Weights of a small GPT-style language model, trained from scratch on English Wikipedia.
Training: a variant of Adam for these matrices, 546M tokens.
MLP neurons of a small language model. Each row is named by its layer, matrix (gate and up: input weights) and neuron, and shows model dimensions 0-127. Each number is 128 + 32 x the weight over its row's rms, rounded and kept within 0 to 255. Numbers have three digits each. A neuron's up and down rows have the sign that makes its largest values positive.
A block is one neuron, or neurons of one layer that tend to fire together. Before each block is what it responds to, as a language model described it from the Wikipedia text at the highest values.

Responds to: Final pieces that finish a word split across several tokens, often suffixes, as in ex-citing, reimburs-ement, jeal-ous, det-ention, mostly in ordinary prose before of, and, to.
L6.gate134:125201100134162140103125111107113169103140133148110053133174078158093043129136148094204161112172113117135189119180116127118118159168169112116148164086132083123132116114110157154141183097111162149111114085123157103114143138128129152144150142058112087157142145162098092128173104142100063108123182119148108148141133107122101159154143098105138121166106089112070120087144194128120143111073
L6.up134:132136145109136138134118171079114195181086109181165130194194140083111151065133143154138150132112139097128092109093128175105128083087162142110083119055181125148167095122100134099123096111179096109125090149170114149109043181131072172108152165084136101141083085150180089135077142087154088142147127107088056098171106074118124172135133104192180111141122090138151125130162097101110171183119
L6.gate221:133181160108175180179083097101079143099146143148085136155126125095126098108116084176163074170161154127166105086040103116130121115082116203091122141124107112110155129094069122085182139144133116091173141158138131198127126180231149072169146087112106127133106128115133106138102186160156111159133103078152082160161109183084100171131144143169149127118091130167125116141160103042117168088091
L6.up221:145075183145148149133148125110095173129075080152124121142125169126129181104099189132132129157169118131127107105156081123101080082059140179169150132091137118156154129112177178081102138078129105112131188125109107139160152147168136044208136166126120126123170126131170189120126163146190150173170114164110091155111158144117181147100098113176129050112141111176136184130143122159156127074167
L6.gate258:136120126173096158122199112115084141115063108119109107167176112145160116099139029102114191131121105146168114132104099140073117090186120140147111083092173153112192139129135153139078131054158099115104130127143174120094104114143092071090119122102092123168107147091095150194095137121147160131071121119179066122100079134127112084078118140084122174079157173154171126140077122075160125152146
L6.up258:121122081217146148088097147122122091171185101110120148166113126171109124132117169152137129151140165151124163081134120104099122145118145201082126123148175135124064164118129103137132130142174085104095152121127121100096177104112154067152147162085196210149076115113121158145123153142088174097118155130198114122098096164125137113100133099137118205125074144147150116107184110143151134137102
L6.gate339:123119110090136167128112181089097151181158143099113048101152127140059148107150181084117115168085128119133135167127108092113131097137106148147222125065073104163130067146108146149074146127155150149104139146133044114155111163111104115151146108109126116144051093139147113171120144135110081123108146113139106147151143157133084196128107115186135144158092158125129144124146153074130164092101
L6.up339:130169146118134153114124102127147204169164161094064092082161100131066170090190158109130165122075161147097087104055171103152143150110149147159154122083135104164077097160110137112116116141116174162167062150179080142097086189099083139109113114071139140167124116153138149088124095156123095127152134141113132216098144136168055146144095096166139178198104082147144150133116209105124137079097
L6.gate537:118132136055070153067135070082096123143092131153136162132104137075089101161190193064141157104107126109170164119107120106160075170112190114108166194108066105198136164144182101099123152054075132161157105167145149144149125162138127149121114140126098133121146157119163101130128156137127101128078093111142145112149077106131120150141156087145071070089171124152170104082153138057141140089145
L6.up537:094123102105120087127172130126115148148145114172155151186138125125151111104096108145144126175139073115171166099109130153120072144148122117175119144104114148138127147132142120154129161095139119094104094036186116148109150084060185101101147219110066173115119146086112094129137117118168139064153177128152177156121125168087148085177122087169135163121087114144172122131141110148073124176138
L6.gate546:136174113109134094134116115136112150123141150061116127113131151176067144065151102199134079143179104132121084092118165077120169123129123093130123106137097158125138131106153128125101108142102161118122082099143102089094102113173178172130154080070123181128049185152095120116165133112055104183118133149116105103163127178056041193132141186171159157091061125148117117070129121106132167124144
L6.up546:167134138113068146084106103085184144095197123129119114154123192127081096067159160140183097172113073140075115170145189136123131105128112138123140112128099097180097163102101123150089083121146085154140156072129080115078102154111120140125158149063185115146133127186091146144144088092071123171172139135149149046175098187141127146109096183136139068139138149141106152150189111155116086089094
L6.gate607:101128056142179141131124146125163095109148090092148135171133088132131107181108127162101130125141189153141197129105143141131125077118109166142154135167112148160107107063162146145155127128075103147120181051055133147064161170062153064187104174143150104103110093055129095179163165101119115152162137065131128176161128184134193119120117142058101138106070152147113160153145115151117090118082
L6.up607:140194083123157198128152140142138133116160150075102137128151122139135137124183026190105105133118151130182105141139135122156176100095114087041106151087120127105150147135168127140108151093106116122112087117150131112135135126138174078141160164235148206196129111158069193170093118093157162161119155094133123114079129117085118098151190095124140190127092117145150137133133130099149168126116
L6.gate625:145176109143112115146148096108123132127061148120096100127106112087128125130119131159120092184146085134118107100108138068105070129164163121100179116162069151172098116120076115127116095083119132127139136069203116115101176133090127094144195136157116098165059140127178159160092149076130120064078172072195163159163106144126161132128132170163121165108080136137095141114175213077164119158146
L6.up625:135124146189163132051093166156120150118134137056132122106124113125089195104131141169027086104095182167117180152121171122161099117087134117083128153138113077099121161149089159132111150132137077147132097133186120076130129171094137123121150111140140112129143129130132137133144127121127178134160156148161120143082110138143082063113133145141152167035120194139112158083163134120092134087113
L6.gate675:154099085113097088130135146143120140137109116079130116191117102117055128156123111166148112126134121131159108150189073142106123120104125075127203118125149105130128128080167152137130154157173157147179130108178087060135132142140145094146133139153168122162042077080094136135091117098127157141156103100127154129131052108132115122101103078128122116144099164205139167118174105092115127131125
L6.up675:101039105094066103087147107133122131110131038117140109191106076102060134138142129167128086078155153101172097073182102073141138100104111089120127107203082143120123097121179140177134130088177128124134152120169166135148159068100114089117107191146133117123113081065108135104069160107110199060179115188151133123099080083152121121142146069146133139151126158133170082152110126113127120149146
L6.gate684:137123117094117157158129164087167121107140175161144150154112107144107156125136151109109101129144057115121139164164105183107128093123113147143132116134105136154147097120123161143149120175116177154069128119133140103178155133129132087167152122144078160182120069099114100146064183126120124139108153158098129156095061115091120160094152107106119088071098128116160106114153118140110130150082
L6.up684:121127149149105105134102140169126158160126103167157149118159101105117127074108155154127113117105119158130163118130162112148108162143085166156074112175185123143094131176128134159186092175147147130131105130136125134106089130192157105196130104091148168153079096106162133160124096139121179122076160103133100175113098140143122154135104122109147122121094128125104097114174133089168167116148
L6.gate727:193118101150115140080150182122088111069097115104123113206135169100172164039114137176047104163209104153158147140132161134083107058148074177089090113160163133149141151116083128067116137113164103116083118123166154105145117117146088129103120151122178176107118119078082144150114109083168089121136153101128147138165094218148146108097133194117113147104026134175151118060108131082182121123145
L6.up727:110150110096144173076156119098220163172089098117121135134118099089122137130122120181126118189134162132139125118076151070167126078090147175081143144122068117175152107115112109077112130109108100117137167133174144162094105129095124132149133128181115153133050153114140091081126159122133060095157092146176116065123089115121115167167110081109152067152117111177164116115143126105128136141131
L6.gate818:186097125088116142175156152112089169076156110111134112175106171156118177098039151124146164125083088174135124122098126148099135134115093129139136142188118166125110134115111129183158132127191110127114120163131140139081138143140104092127158147139123099081150100107088174124136222106129125123114136092085145152159190184084134196150136127150119140098096182101110113153095119121150108082167
L6.up818:115079106122132128181117143088096177098138117084104112117097113094131151108102108157154160140151134161147093064089102189167109111172135131132196166132142154127104138081089100130089142142168113102173198138164139169094145137100132085105183121183095138132154137133162147062133209160122148092115099113118039160131144138122116176125137118154159061097121109152171118131114158171210070039121
L6.gate873:126093115191104124100103162096148160132138124098116133164163075120121176101062126079131127104130187151165155140080129102124119123120126161134117162152103138163125108169109119110131171124136162126130118093150110182082122076143135100213163136141091145171157135124100105159141155074132129104142146127143153156128100126083150200096142100130135143129109137131133125094148131108154120174100
L6.up873:145142117149105092122177104084111164117102091154108127112199148065170152090097156096117110075130112161108107114070114131184137113071163146096156146169106155154087057151068112104125118168136098146164106130131125155100096087128137116170140156135128118155095193110124075130149113094117132078155086155125126150102119097098160169142165154159180111152175123123154111118160168149128099154082
L6.gate927:131142085152139108149100153081149096132140144152119181121084139145113092085107170116123093086172109187132180125057134115062127136153111184101175160153103175175190106171089155130189114171137167172125163125152054103134138156139176169143149110147157170137104121102125061132089142147144145164103149125172149150091146147135112110119084139148121109092030125160087123078072162092159127091123
L6.up927:131137111110146124148108136105160119099091148191158083085088160137087079154175149112116111096099078103196133172093114113108085165200121153145102097083154166192101169128197150143177150136189125109088117100193080172121064096098091104127095172131129102092137070125158099148074150123118099083113127127132149159147147119100148086180140191116130106114124161160131137082093145085135109138148
L6.gate1164:195155082074136160126167128021102143057132146135101146129108124087069124182096091088127083080162159108112098126146154166149131094206110193148156144114141106112142138095096101100053144128143120180164103108194082109108171120109169141152169116115126128163087069079127134133081162091119113074108180155133095142112059149102159124129166135162096101108117125132088131107138093137070131115133
L6.up1164:186163120152146174149149134111134128140113154194116109150168105131159075145109152054132171152177147119141157110117119091223117159153110213113108129173066134138134124118118079125088140111181114134222119142082112164124118078150111140162093126111114156106143188143138112109142050166104113146141087140127149158127086143138146164129197158199114093090087111088147172109138163146026119125117
L6.gate1279:147091116137104126094182089106142127120097125122106142184117072152140148121066135112070170174147157159152128133143146130183104126148155110168117105140068144182104155142149107095176119085135111158131227113125142090134156048126108098197122137137148088128161121073085090169154102123120175094179149142184092118110091173147153107125136146136132146032091124078125101105140103081119154164160
L6.up1279:124163096108150165056196185135063078132113142095107158126114154129140161087199082151151165125143152127162142150077149115141088077162145138092130051124126103093136119156114121144083102137077133140154116087153144145164121145082134112117113095164137136126105159116176188152149127145139137141092110149138188142082177089084162073066121097126172188093122109183129134107063074132139127128142

Responds to: Commas after an opening year (In 1986,), "aged" before a death age, breaks before ==headers==, date parts, and mid-word fragments (ap, l).
L2.gate525:111158139124164217123124134043108138126130183086189041105110166128047101104178066074160091057141142066085178159124159157031112100120180132145168128097118146107163124153176115150074146058141165140054147148122160173157166148103158115155136078132121101146063150084167149141134174140096102134122139097104172069128173149164153195127125137179165119155099089157149161102081182118054177129134
L2.up525:143121021144097150153054152106164158166183064105144165132124071122105147149125116122084159140106087113117139097160090155150123097139113152139151107093102170171173092178183117152139152142162067079103118163128115145169177100105093115138108117113152169128114111165117177105106094138111118118150130136153129155140178113176107174152155179060159144157091134099097118087140134096131137110172

Responds to: Final piece of an adjective or compound modifier just before its noun, mostly after a hyphen: left-wing group, long-range, newly trained policemen.
L4.gate452:127108154132137180121104134105149094142108184119144127193088173103160118095151111106212141102168147133170152086109102170152140126147156115139214136125131140142108094126120149162132115124148179168144162117133105146108157180153059140183120100122129082122046171150083086155147167133137131118136098059151132105129072193112118137140106123124109138099052122153139101146116070070146124096093
L4.up452:159112130117137109149150092133082147206203091166118131132138126114150095113102089101163126132116190112174140158123153137089134106089104144112086098130119103103107075093098146107177116181131145150109121081189158138177131151133180119132105080156168094152092116116112115102142106107050194137172153160124139086114067219144147112144113126147124112131106122094110106113169110184130143184128
L4.gate745:188114136134171150179156141132169149137140185088097110167136146098107153137107088125103112164166144141169112180154135163169117138131152135097160129121106086164145163078145099099166132084118146108144137158122104088103162177066100118105178069134127134147055116130169128138161102114102134171083148048102071157081123147122158126120172082158147140116140112089132138110150181068148150146113
L4.up745:107171119096181113116121148183122136131094171182055098131116138095150128120165166119123117088162108139155122087094142132145077111075095125143130094145109184131192134139150116160107124130159115151113153120174113029142064177151074181155162066151150124120108159157145105135105146108120176127095169100127111139132111123123136101089136122115130158046106146160124075174175194105155144063147
L4.gate1064:097134095093128158123202131105172138161163182151106190141127172150032148108164108133172120146092140115155097114152129092126176133109166116100128106097096156162102053098091118129194125136119103119154100104158111132092116160115113157135130071121114109185093091187139187139141177137124134139130171132134158129134148178162125160110113154154169123129108187101083146094193170103161108152148
L4.up1064:160134108140160184111169110120090136185120091100163116122149134092101099137105087165152139131186113144148107113095132130078116118126133110167143146087092097156126166118152127138161087131104102102129158177092112113103151096174117106187102135107111134109124072106130166137165215138090126196123104117081158018192170151142120129140121114183118123117127079103121093085159106160170171091127
L4.gate1121:136158152092116147171144129113165103151108168136141157150151062126131135080147096156151119094134180138173148114054161138124081099176162188093143173118182080164140151108129093135124133155156213143169153123220150134097120138133147116129153117132123102154062152128102151169152149122116137075130159087121145178188132165110118090135191059107097095071138087154123119158131139094176120130131
L4.up1121:092111114135157118178064153116168134069108154177100097138139154069141159194130092094199132133131146143127155144138118194138157074087072084107091124104140183112149150122074084152165111112158155119187130161142152074186157144151111140105103103142100141139107056165141133106166161112081078141125097113160143150120130148114143159126102088111162107147102127095133134096126108107118107144098

Responds to: Last token of an introductory time or relation phrase before the main clause: "at this time", "In 2003", "after which", "despite this".
L4.gate415:136125189203094119087170097140182155125109071182159128135077068132104097065096162143145125128111121100148120111097143146112058105217127153097146186098179128178170177097152195138198154200145116133099135115101167117105142140169132117166119139084092092117129108188136122141116138123165123124111149116135098143129144138159033130121108104154073152144072175141153070082146154086140073123128
L4.up415:138104138111134126124127120101123175116122118066102147190133102136125117133144113129143178163102134110131118138112120076147066119099138136167138154120077158140153124113101131146164163123104125125065120124107087170139094153114183080097131072143154093093090146139110107096160063121165180114119139094122139097071143171057142193097131188113163102124163157121150143097144122113122163130099
L4.gate630:118125156146155100155141084110112117148120107160152117215140102073099156173139144122135153108111182131118148193122145146114142124126118090120128123092107184140171119169191173151125179141157157128113207101155132105158124146162093124167175104087111147150112154108123134164127192116119151162086103151143125125112128147155108107103154162128148133156135187165118077129132154107164118108120
L4.up630:130105119126130121172107133050078101129101122061176184140159123197122107066097137130172143137110141128101135107156125114115098123121126138121148104147151081157118203178131052168099131240149097126083138135120097142082176114145114105087115112155068126167105136116165153077164115142157204087082148148151187163102153110149108159158060084111149110103144074194151135091140133095174110093136
L4.gate744:145107092211139107150054109118118150135087153114147185205134117107137113044104121142158124139109131181163110094096120139141119128186138105118124166127102140176082070101117200135129154165115168117102130187125126160086134139126130095205150143091181101156147148118134131111063130090135157123077138104136126108160091147135108159096150135153117151084117151111147111083143110087171154168130
L4.up744:095156147116188120141125142084126103133056152161077125114115121135074100179125184132083190137095116121130162132099179139124123150174129086134108108149150133143099194064124138140139121156094107163098099108139129121115108150126071156086197138132089180073084166094061131162087144096106165098122121129104163094090104104127137166168115136117107195164091164082098146094071173068116153128114
L4.gate1085:173086103097117150133136107083086111180140151191204087153086102079132108128112136136116118183168143122198124170149134108150117137169067156109118146105087135146139166115110178176106123072139137140135136093159065091167144131133105125154169092145141130148095105077168119183137117120172176066117185078098200159106122116100097143099146134069138116107140118101079130110174076117179114136106
L4.up1085:167111131171109114108140166136137102080146094136164173173137168155154097179112141172170087211129016096130098135108110107131112124140082150151177154130126152142135182059121134188148133190175118156050029091073095130178189164068121098139094137150118166141144122105049092095096122135175150145130138123108137115099131101209133116182107131127139147107137094113157106151158069134116148171160

Responds to: Commas ending introductory phrases (usually dates like "On 31 August 2012,"), "and" joining a compound subject ("Shukla and"), also score hyphens ("4-1") and main verbs.
L6.gate17:086126146151111087156127161138127123174128114107118187132092146166138157124122079097143102120127092135145160077102137080077118111147143168162157131100185122145192135166133129158131147062099082066145088108147109150118096139120125108115113126101136117126103115155136129134184153141170158136199151203113132150163156141066135089029115100104101147141126144125186138131054150150123112116170
L6.up17:131151103063174092143075107105063158152120098101092069161181137077078192128119162153154156147106173119157087202110146122107065126108110081125204154166097082124152189180089131131142167153129177111115077102171123098135180134111140143145158116134092118135112129127189114167108124113181110123162110138084132134146187103067122130102148146135134142154144146202193091064130061097136131135094
L6.gate67:175126090105101108168116119211101124095122136151147185161100120089074182173104171158096119141198112105171119112140135131165064080091116184113081054079108124170146100110166157125140183155159103090078168126123102146086127142139199107071165137153126153122163108114134123147107150093147090103101176102096088154119126187126142169170135129082100145132099153143021063110141109052088113107119
L6.up67:106119038104106162139193135119080138122123106139140142158131057165126113128142142113155066157147087172113146116152134152186135127143121156044122134106155116124123102127110176128137108150179137154136127120097095131110162167111131166123165113118127122137136132075107081144107103107163136099151119119143159067124151054186149163116127116172104201133069136096096069127153118070116104170134
L6.gate68:109136140110123148138120139168080084145164101067102139133140115123061080114090119122152110133157112115089201112117147095147112116108051132099166106103135085129156105157121098172120141155125139157146139092164135139106132107106170151083163061118154152149063145138121079132113167122143135073115087119147147113145139131121089127109084137127098175120071086212072104134122066105099087144165
L6.up68:170178110150035123111116162169102152101150106144147217186157118113097146154086109117094137097130115108084132163135094143069171081115141144182139070100116138103100144157095125110120082098100047154158192102170135032118133087084110095090149147086188165089100143166105115169115151137110142086121125156129083101171074130173113135118109155109115092109114091137154094143127099089150108126165
L6.gate188:155123132110151083100136146157115149172122145173178111176161153093117175111056168159175161132130170087137119051096128155092145134162029118121093101104115111179152126164130083143175161186104171090102133100066101135115150096131117145087135127122120121122153141139157128133115168127163076094064158104111106115089121155154117179109108173107129143159079123148096094126094183088092127126213
L6.up188:127144178124090131125112187110103081083083149111114163108081116152144189114143145151131145107177123144165118162140135103173172138084098115189103077140092122090156153073142120086104141092054146148106129123168132166118106182151117139140190115105091137171157147138119160060098092112162159119156144112155104142089088132113179158183172106106068074055153056128137097085109122141143135156125
L6.gate208:198153099051139076099107152142068137109107096152138133131135113166126117076104145152130122171145079098052149141134100132143125094165060119119114156154107169095129108138140127160130134090150138090109089095073091148094147158099157114104161138070139132141166120109149152174101137128122084108138109086094166122127143108129139128104110194095134140070057089105128084068108094155097155109113
L6.up208:106114096096134148111108105154105131137111179132107179130141090142139160121196106171132171139104176136087092132148180107127065152143161182101094142128186122132163117167175199115204098119159087122159135104058109101105168147139107163153133164146147181159121096169096150163142135121142116136210127088210120103176096072174098098096126099122123152130118114112197120167102123117100126096103
L6.gate250:145170061108153095094119107175129131118164140143089137134179090167127076119142117137110033108084107124099116137112149168157088148142145147110133125088167111120138095112128141178130131162112121222170147135146085109152125057107169161142164111149142105150152105073177124153152089116116062149096132118079118160153077121128098112093109117136106125130181139110027138157119139136131114117127
L6.up250:144133099100161165171150088158163151104104135132092069103186148102126095193139168202152109154129128173175123097192099139092112110145088085099124194077144132192162119094095080102153181145126110080166074182120049113129098119139185133105139119146168115148153075141130099113130126126138110079100106084155130175107143132121119143134160175103150147120140130188132151080130081141160120050074
L6.gate329:113140124141094105203148192116126114130120069121119128115126122144171164144143142134132071118099122099119124103129143139115094092102146148138109155125125137175165152090087085103151167089126145111107114143129088202180162090115162191141144135173087114117168175143184104149136140108117044085070100136093047036117158099145125131086142157134072132190108135155120097086099213095120099091135
L6.up329:095164158095102110161096077158144147178164102137131114182126098098103151129122079168132134081165129138160104117120201090115201113170042117062141160086112149107106186140098153084129183105159122136059135143117065150113092159126105122134137070081148141156111140185118143121123143095154106108114140135107122090085080162132075171167161136101072080122073097077117103131108175149159169169174
L6.gate336:126128104154162151153146166149119096097128142118090148155052100104124148097107077107116145125155162127167152118110149116177130170148099070112142153103099182126169123168122124127088169121136125141128138145125146108078164168127095151061105163137126107160074075104141063186101148128113078081124140167129115076074085117110125123137140102165181105130138155170126117178149080142121152143077
L6.up336:150058097105090105112127115136105094165113101113126174149143136183133180105098099155119134181154071149086104103128094188122109079109151143171100157093082176108171118221174154141140189079097110150159060106099075133109159148134149146086103133087170098137101076161088084141139150159163125106146178142163117112050116133139151094089112131130133113117146106121092099113121078105155198080192
L6.gate550:102128088100141100155100174151101127117170077119090153176115115154128128128164142171132091143119100126075121107157158060101139150145067152130130125120073158123134135169090152110132130147123138084135107107102082098121147124075162125102144104168136139115138141179176127180128117119143091060141125132084123154146208100146076161095121138106103138121128207066087151146154134119140148125126
L6.up550:135092121146131079211110151167130129109143116193107121180177157142123119126089125149139079146130149121136132090135102099115096158170178116132112156129111134096162187202126087061119140090183122163158144191095131149192100066115101140116127142099128088100137136128143132145173156169131117103085079122107101148117122155089194129127154110122098128164148091148154244062123139163152151097145
L6.gate574:145122073150065114090084167149113129143153038187145105138066137149177106169093196157070106128128180115129134149164147092173146105118107141122095117104054122146151111127120124133100158131127159159094196102093078144117131111081147153137160113182098114151147132111161106117084141126194138091078152083110116099089167140164103151144075129099148120143121121084034163113160137145211112141148
L6.up574:111146066109138097167180116142153176147163135098112132174135130147108141086205124078071073035101086138041158128096112138164081146110158123099123216155129131086096080131153162135131164121195108161118107129080093139105199147097154116127108145135144122138132117117135130124167089175155140117174144141119152092119157115166137103109119079165200128142183146175119113123146095157086118181092
L6.gate613:176132097128092066083166145182045132123123064137147116143146111078177110109162174142148119150144140134108119123121159149151097032156055159038126119097090124154129130128139133125144178166136108089071128110053090104081195106112160127139185144079091152201129162101155068164108168136138085081067165090092091084125131108149142158152140157120111135177036131145134091151143113057087154096168
L6.up613:105136167118111144088078159160106094096060139159070173091077109132080104143107163140139117146165139047199138169105162138170206145130083137193133113119089145152168156108105143073144146132114144159100143176132079124058111144144111109120171127083130154145074109132138142062056139183140118139110161109119081119121092119115102181166114118128090062101139037173120123066121131098096119117162
L6.gate693:155087093153072137079135150138103181171087111119123165168179112140100094115098104124166150152135167072136058143101130108145142170172083125106114072111070078189132080138150153159128158093139189180041159162095119160077211108096093147119160074151133141105072187087129164107086146091118162039115125155120110089122154174195086198143155124146173146103091127142147115121116117102063146101178
L6.up693:125163118115124143116255167150089138181144148115116173071161183154093119099155130110117146142164155107136100149138138168102116133101095131140125164148180114076108114106128174160107188116036095113050161137117142166111144129092125122130102118160165135138093104124156179144127116148135137147155147118049114147150128133162123123159137110128076100175134112169119128137103116125149149095095
L6.gate694:067139194097092152136141145154176077117082115139113123129137158104114150164132082111139101188097150125176094115106111138089141120122054129131136174104144150129127094067177110120165137165136160119162135130144113136144142178162106142138147090156098112121115135177180117132164160126125097130137127145117155140102121120190114150126091133097143119096095167160148121091131117105098143101109
L6.up694:116070155115088146175159179148140107120083095138121169093059161159127168211090156132113155167112163172129132153136117134124109111125119160126148136148167135164094093128134137116206181164148126111136120135097127096125099147064136108097093184200121124091084109108122134152115139154136123090167101096119107196102109093135172116043064132078149107094111140123156147102145101124162086107141
L6.gate698:115183139106053159145159124133109119054115132098051096130116133137172112104136054101080183063080167130118132170104175157077119124193170128149144126152075146139117117121109099107102179145151142090094067138122102138121089094143113105111134125092145108127078098106156110157172117141172159130083138135078151131091079155106138123127152132109131135130132117155115150135141116133122160169131
L6.up698:201128116151134109102096186132056132138033121114166158139139133136129117110125131174138205151128194173099164058161124099066124128132110154146116102110163105087171125096083108116162141123149133167140084138138090069128101133133135138174132117129141109122109083131164150118130145128140164121110142152138143128121147109180198146073094147115113135118090124145122092131134099081195140076125
L6.gate777:107165107131138159173115167057178125124175139060105093137090146125100106156108112093078097170107150154125162118143123156089110126096101116123164140083128136146144136160137107168121188140093112089146132071085117177108193089156112123121246100158031163160085170113148092165114125113157146073203140145062144107122200135104066094123097149106135148123156178150054108165093109118079076094149
L6.up777:161173111119113097126127138084149149104150114108071113157140146144104157088140148063115135131075155170117112121091156192144114113175154143139111175124115142092117127140123138163115106117077127115170081099109145162118142125119108129087159147123093151138130207104125137169144145125132116063186119158063103168113129148124144075148130122178135111122196120075102180141036115164119128053114
L6.gate1338:151078139148103136122074159110083081127124065176129101163088147110082125100120148119169119144193140105110122086120183131128173144185044143154073100120076165156180127115111050141114193122065182106095161072120085105133110103145149116141221117123113115180113129120115110121104107083162116062053203107076120156080130171124138171077174151098114104132094113149112034090109163059117096121182
L6.up1338:177143108123111086140099132167073111105144102113142082167138135110125129137109163159122125128176167142094114101114174127116170141097055105111149126106146105140116099160112140158099167179086133125100120111079076132099173188104114115106170120115117166159140175123099124144109128119147070130120165113085135110089117147187143129161135130113086132155057136125109152122124151140084165170148

Responds to: Last piece of a word split into several tokens, just before a following word like the or of, as in mer-ge, embr-ace, mud-dy.
L2.gate1171:175137135132096146164162112119121164074149134058107166152128200090129185096123160167150162146133120138159092108099107183118124115176139106151130127116077098145095170066147129122096164134097100117134225165140082113091177106089160100117121125111151147112100096151080121122088130118100137140140170056085073108136148147113161141125092068155159130116070120112129170127112147152171130178128
L2.up1171:143133179154137130157174101127148177126122114127104143165118174131064161157160127176111103101155136078149112133117093099119125114119119150141114103154140121131173143121134146157124089154152168143085133102149091115127198105112147105121101137162169197155086186114075151154160137106093158120114205149126134097165084144119151040140032158151127169139158166113177113096160160111136148120130